Weights of a small transformer language model.
Architecture: LayerNorm before each block, rotary positions, biases, untied embeddings, attention and MLP in parallel.
Training: a variant of Muon for these matrices, 468M tokens.
MLP neurons of a small language model. Each row is named by its layer, matrix (up: input weights) and neuron, and shows model dimensions 128-223. Each number is 128 + 32 x the weight over its row's rms, rounded and kept within 0 to 255.
Before each neuron's rows, "fires after" lists the tokens most often just before its 100 highest values on Wikipedia text that the model never trained on.

fires after: " g", " h", "il", "l", " ex", " G"
L4.up462 [113  94 126 135 151 108 156 104 192  76 112 165  95 130 135  92  93 134 107 135 150 157  85 151 144 139  48 157 148 156 152  80 127  96 110 127 169 112 163 164 143 157 120 130  68  95 112 113 157 125  99 139 116 130 120 132  80 144 148  60 139 137 130 115 152  98 129 131 183 153  76  70 174 138  81 104 131 161 160 113  94 125 131 190 120 124  98  76 102 131 166 109 123 131 137 134]

fires after: "he", " f", " w", "ed", "at"
L4.up488 [101 119 100 125 184 110 141 193 157 142 148 135  89 187 168 147  54  61 127  81 139  86 164 111 143 124 123  88 111  94 198 139 135 144 158 109 136  71 122 118  81 139 177 119 124 108 154 181 132 161  97 140 131 114 104 132 144 142 120  79 131 184 105 169 138 156  79 126  81 138 132 162 135 135 135 154 133 106 167 129 167 131 111 141 154 133 164  41 113  99 101 103 189 126 133  98]

fires after: " t", " M", " s", " e", " H", " r"
L5.up92 [120 155 175 118 119  43 106 146  99  70 116 103 134 139 145 117 157  97 170 149 116 144 133 116 141 142 117 175 163 128 134 186 120 138 109  67 174 127 182 172 153 165 155 116  93 164  86  59  99 108 162 177 156  86 109 113 112 161 159 159 167 134  97 162 173  66 124 125  57 165  75 130 147 140  94 153 148 166 109 130 158 132  99 130 168 121 154  82 160  95 147 137 139 133 148 189]

fires after: " G", " s", " l", " Un"
L4.up849 [110  77 150  90 140 109 121 119 171 139 143 170  92 108 131 106 134 127  92  97 162 177 138  93 135 177  70 143 164 201 166 102 181 120 108 158 167 174 110  89 147 123 119 114 102 112 134 133 138 105 128 171 171 122 155 132 133 104  74 144  92  61  94 116 122 159 125 150 125  74 101 123 175  66 140 101 103  97  98 103 134 162 138 116 146 180  39 141 112 145 134  80 158 143  77 191]

fires after: " s", " w", "c", "t", "f", "v"
L4.up561 [ 97 166  87 116 140 166 146 125 132  61 148  76 134 119 109 159 117 139  51 144 151 147  84  73 188 142 151  93 131 138 104 178 148 132  91  90 134 178 173  85 108  61 108 113 120  99 113  80 114 146 154 141  98 124 162 140 156 144 165 107 146 115  93 118  96 119 114 127  90 127 128 128 114 105 116 143 101  80 213  96 204 132 117 146 127 149 134  92 142 146 123 108 201 133 137 143]

fires after: "it", "are", " c", "t", "ar"
L5.up6 [156 145 117 132 122 175 178 132 148 138 139  93 153 132 149  89  99 130 131 132 145 107 122 141 135  99 134  97 120  80 106  96 133 158 122 153 158 131 164 134 123 149 189 182 107 104 127 142  42 136 110  70 136 148 148 102  79 120 143 118  86 154 120 119 170 118 105 146 153 102 113  84 131 166 133 187 165 142 111  63 129 103 142 155 150 135 139 121 122  79  75 114  92 119  72 160]

fires after: " R", " 19", "i", " P", "nd", "p"
L4.up622 [136  99  88 143  92 120 127 108 176 181 135 141 124 160 102 104  63 204 176 137  95 111  98 129  88  60 138 126 103 155 142 111 137 110  91 121 176 108 142 134 163  82 129 129  88 136  78 135 124  83 129 142 103 134 142 190 123 126 190 151 124 110 108  80 130 145 124 132 148 106 141 105 137 126 180 142 102  85  62  62 155  88  66 146 190 154 157 121  89 136  98  94  89 127  96 144]

fires after: " 0", "e", "A", " A", " F", "th"
L8.up554 [164 156 101 114 166 174 161  94 110 215 138 133  87 100  79 137 144 124  76 127 146 126 200 170 121 142 158 157 174  49 133 136 154 105 152  67  88  68 137 163  97 107 115  81 126 141 144  80 110 128 102 171 110 101 121  84 116 144 133 158 121  79 172 110 167 102 111 128  93 146 127 162  82 104 132 119 119  81 126 118 105 135 147 166 130 187 127  91 119 154 117 132 143 144 160  86]

fires after: "–", ",", " e", " E", "-"
L5.up879 [121 104 113 110 116 153 131 198 122  92 192 185 143 115 135 146 141  97  95 140 175 107 110 164 167 188 112 131 202  70 145 103  90 109 120  96 112 176 173 131 165 155 112 119  93 108 141 174 156 143 144 135 192  85 138  71 109 143 177 155 145 207 153 106 127 141 108 151  73  84 138 156 125 150 139 191 146 105 138 132 122 172 142 100  58 144  95 156 163  65 135 131 116  97  85 127]

fires after: "f", "p", " S", " P", " K", " s"
L5.up550 [ 89 117  71 141  79 149 150  86 110 109 107  89 124 119 136 113 135 176  91 108  70 133  59  95 133 135 105  94 136  89 119 104 105  82 153 143 164 134  92 130 158  62 128  63 134 119 192 128 155 182 139 124 114 117 160 150 161 118 124 138  98 163 159 151 128 162 115 154  94 197 136 124 113 101 113 133  97 122 121 115 141 102  82 156  91 146 142 167 127 101 128  86 136 176 133 135]

fires after: "os", " h", " s", "at", " I", "e"
L5.up63 [111 112 101 189 171  96 115 205 165  96 159 162 149 115 138 153 149 141 160 144  87 111 198 161  51 146  97 161  81 108 161 138 182  93 121 109 104 125 170 175 115 160 162 120 156 100  66 108 151 119 126 120 145 106 127 103 101 146 122 111 211  99 199 113 126 139 127 145 121 142  95 154  93 114 110 113 153 133 210 121  91 160 156 138 126 104  96 129 103 132 145 107 130 167 130 160]

fires after: " se", " w", " r", " W", " H", " R"
L5.up84 [150 137  86 123  84 127 141 111  76 121 147 134 141 118 180 103 138 128  83  48 162  94 121 104 128 158  98 145 118 156  72 182 109 145  72  94 136 153 167 160 190 161 139 142 148 177  90 111 142 124 112 120 113 116 116  97 163 125 124 125 145 125 129 120 117  86 104 115 134 167 145 114 130 148 135 154 154 175 131  86 141 149 129 184 170  97 124 128  62 122 149 173 132  81 121 154]

fires after: " P", "um", "el", "P", " p", "p"
L9.up807 [ 66 157  54 123 125 105 109  93  81 114 120  95 119 203 100 128 193 139 153  96 123 113  88 137 173 122 161 101 127 137  78 167 144  84 157 134 141 162 185 150 129 183 157  81 140 136 157  97 111 207 102  83  85 165 121 137  89 148 141 125  97 127 123 159  81 105  85 215 139 124 135  67  68 112  93 138 138 190 120 109 143 142 131 142 115 138 138 115 212 118 108 138 137 145 146 126]

fires after: " B", "e", " A", "i", " a", " E"
L5.up281 [181 138  67  99  90 128  87 138 120 150  76 110 143 153 154 156 148 144 111 118 140 165 154 119 149 154 126 150  87  92 140 127 149 125  70 125 104 137 101 106 103  92 118  95 158 105 157 121 103 119 117 190 106 125  78 142 182  96 136 161 153 181 100 112 136 143  94 215  95  76 157 140  77 149 157  92 164  87 121 154  99 123 127 165 137 160 132 112 136 115 108 142 157 121 146 119]

fires after: " c", "t", "ed", " m", "ire", "in"
L4.up675 [140 101  98 105 162 133 127 155 147  99  99  75 153 104 117 131  87 116 170 142 161 121  75 140 173 155 162 108 136  81 127 108 116  75  75 151 113 119 175  96 130 143 125 120  84 115 158 132 119 163  82  80 179 139 100 117 130 111  75 106 121 170 120 124 157 120 129 149  97 126 138 120 108 100 128 135 107 196  78  94 108 168 139 146 184 153 163  96 149 133 126 123 172  90 181  90]

fires after: " t", " an", "ow", "ep", " I", "t"
L8.up393 [150  92 121  70 148 140 117  89 120  97  60 132 109 152 141 158 200 102 153  73 147 183 149 104 113 118 110 157 153 153  86 162 146 153 110 180 165 120 138 148 171 172 167 100 192 127 104  84 150 185 116 152 193 128 110  93 105 145 101 153 128 170 138 118 147  98  99 142 110 133  94 142 151  98  90  86 155 120 164  74 103  92 170 191 131 134  86 147 161 137  74 145  99 118 109 121]

fires after: "\n", "an", "r", "s", "v", "g"
L5.up402 [160  88 106  89 154 153 168 118 134  68 120 164 179 109 149 104 132 113 117 124 103 171 105  90 143 148 124 202  87 155 138 131 129  79  89 135 140 143 166 102 107 133 100 146 165 130  85 159 106 107 152  74 168 106 113 124  90 161 156 107 127 117  82 147 142 116 130 135 125  80 205  35  85 141 106 155 109 178 108 169 184 139 155 134 133 120 147  65 138 137 147 134 158 132  51 119]

fires after: " c", " ", " f", " w", "erv", "-"
L8.up758 [137  86 172  80 123  85 112 152 128 130 129 120 108 172 110 113 106 142  56 103 119 166 140 158 107 155 133 157 130  92 167 115 161 141  84 141 124  95 113 150 113 122 135 127 113  75  84 159 183 141 111 161 125 135  94 138  99  99 142  86 117 190  88 134 185 118 120 155 119 129 164 157 158 117 139 166  98 107  85  79 154  91  88 158 101 181 126 108 109 183 176 138 105 193 163 128]

fires after: "s", " h", "o", "e", "et", "h"
L4.up892 [118  99 172 162 121 100 110 145 139 192  90  95 120  66  38 166 112  99  79 101 177 132 110  66 104 112 138  96  98 181 153 123 131 121 126 137 125 146 139  89  82 149 155 156  94 140 136 131 134 128  87 153 147 111 124 174 104 187 101 126 176  91 122 159 115  83 130 151 128  87 165 157 137 193  98 146 144 186 163 138 113 117  91 168 163 121 114 103 126 110 144 139  89 120 126 143]

fires after: "o", " l", " h", "l", "ol"
L5.up437 [ 91 108 148  91 146 134 128  49 152 149 106 105 131 160  78 126 136  90 103 141 135 116  95 146 179 154  94 164 122 142 187 114 131 105 131 151 176  93 127  98 113 162 186 124 102 147 145  97 202 128 106 133  74 147 161 163 101 178 100  80 186 100 120 127 186 140 122  87  88 145 139  93 130 167 147 146 122 178 109 123  74 114 113 158 116 151 121 175 150 196 107 170  85 164 109 113]

fires after: " I", " O", "ub", " t", " T"
L4.up860 [127  98 165 112 165  91 144 140  57 115 108  94 139 135  91 152 152  72 106 152 156 171  88 115 169 146 125 116 151 159 103 114 100 109  98 141 173  44 117 118 178 150 109 108 162  89 145  99 116 182 124  57 140 111  86 129 103 184  96 176  95  90 171 104 159 161 129 124 117 186  93 177 132  91  92  62 143 166 168 126 144 107 165 111 126 107 121 162 110 128 189 155 115 117 119  96]

fires after: " A", " P", " S", " (", " K"
L4.up138 [157 106  56 116  96 172 115 121  98 130 111 149  86 100  96 178 122 129 105 164  83 128 128  89 132 127 137 139 103 170 150 152  87 125 171 113 166 158 134 149 163  85 148 105 129 113 152 131 145 154 123 154 161 113  97 113 130  75  86 207 177 138 160 111 110 139 113 148 100 158  86 104  95 128 119 138 137  59 185 189 138 166  93 130  72 186 150 107 115 125 150 162 162  51 142 161]

fires after: "m", "im", "F", " ", "um", " m"
L7.up331 [ 78 142  93  62 114 119 113 138 122 137 163  99 136 110 106 142  62 129 126 161 218 120  70 163 129 153 143 129 155  81 145 126 152  92 110 142 153 122 109 148 192 136 185 132  89 136 159 118 129 110 117 140 168 117 108  70 153 137  64 188 111 159 178 145 138 146  97 118 117 184 153 132 107 130  94 157  76 153 124 146 142 113  97 102 163 110 149 137 109  91 111  91 125 129 138 136]

fires after: " R", " B", " G", " P", " re"
L9.up746 [ 92 171 122 135  84 147  84 158 137 179 115 108 126  75  87  84 113 149 119 119  39  99 135 122 140 157 173 140 128 149 150 136  90 112 104  65 190 154 110 125 141 170  89 157 108 158 114 126 179 124 100 149  79 139 119 149  61 114 118 113 177 107 173 150  68 124  88 153 168 117 142 106 123 167 150 115 138 115  85 136 114 102  84 115  85 165 162 111 111 171 154 129  96 169 118  96]

fires after: " Un", " L", "s", "al", " l", " R"
L5.up523 [ 80 102  77  88 136 186 169 122 161  97 150 119 115 138 106  84 111  98  55  74 114  94  92 125  70 161 130 156 128 203 178 165 144  76 202 150 159 188 105 118 117 211 140  54 204 150 116 119 121  73 120  81 137 133 151  90 118 142 114 151 113 104 145 137  96 121 107 107 169 111 137  83 140 135 116  48 138  75  70  76 138 124 144  91 111 116 114 129  81 156 162 160 120  56 103 160]

fires after: " M", " m", " J", " L", "m", "T"
L7.up297 [ 91 127 107  99 132 112 128 147 137 138 148 142 140 114 103 134 100 183  83 127 141 116 143 171 100 125 131  50  98 153 146 158 141 122 159 151 144  72 116 142 211 146 171 127 132 186 110 114 132 111 146 100 132  74  74 112 114 135 114 142 140 178 142 123 131 125  48 110 155 186 127  56 147 137  65 145 103 151 150  63  73 117 114 104 163 109 118 144 191 118  88 159 114 122 111 155]

fires after: "v", " r", " b", " R", "g"
L4.up74 [ 90 188 119  67 147  97 140 182 134 102 100  99  77  79 149  99 210 155  82 112 132 131 138 105 155 146 154 163  99 115 144 125 130 115 106 179 149 165 204 173 116 151  79 168 140  79 111 168  96  73 119 134  93 108 157 105 144 183 118 136 151  82 162 154 119 106 121 107  55  96  92  76 124 140 154 126 137 153  86 119 154 111  94  87 148 132 106  62 202 125 136 194 105 160 147 119]

fires after: " n", "ol", " s", " h"
L4.up367 [123  88 129 162 124 140 148 136 141 120 191 143  95 137 177 176 118 130 134  85  96 115 147 130 129 163 132  96  96 144  88  85 134 128 154  97 107 147  79 147 163 165 141  80 171 188 116 115 124 109 204 139  92 112 203  65 104 161 156 109 108  96 179  82 135 160 150 117 140 171 136 116 169  73  25 121 140 143 116  88 124 163 146 160 129 130 145 187 101 102 158 101 121 128 150 140]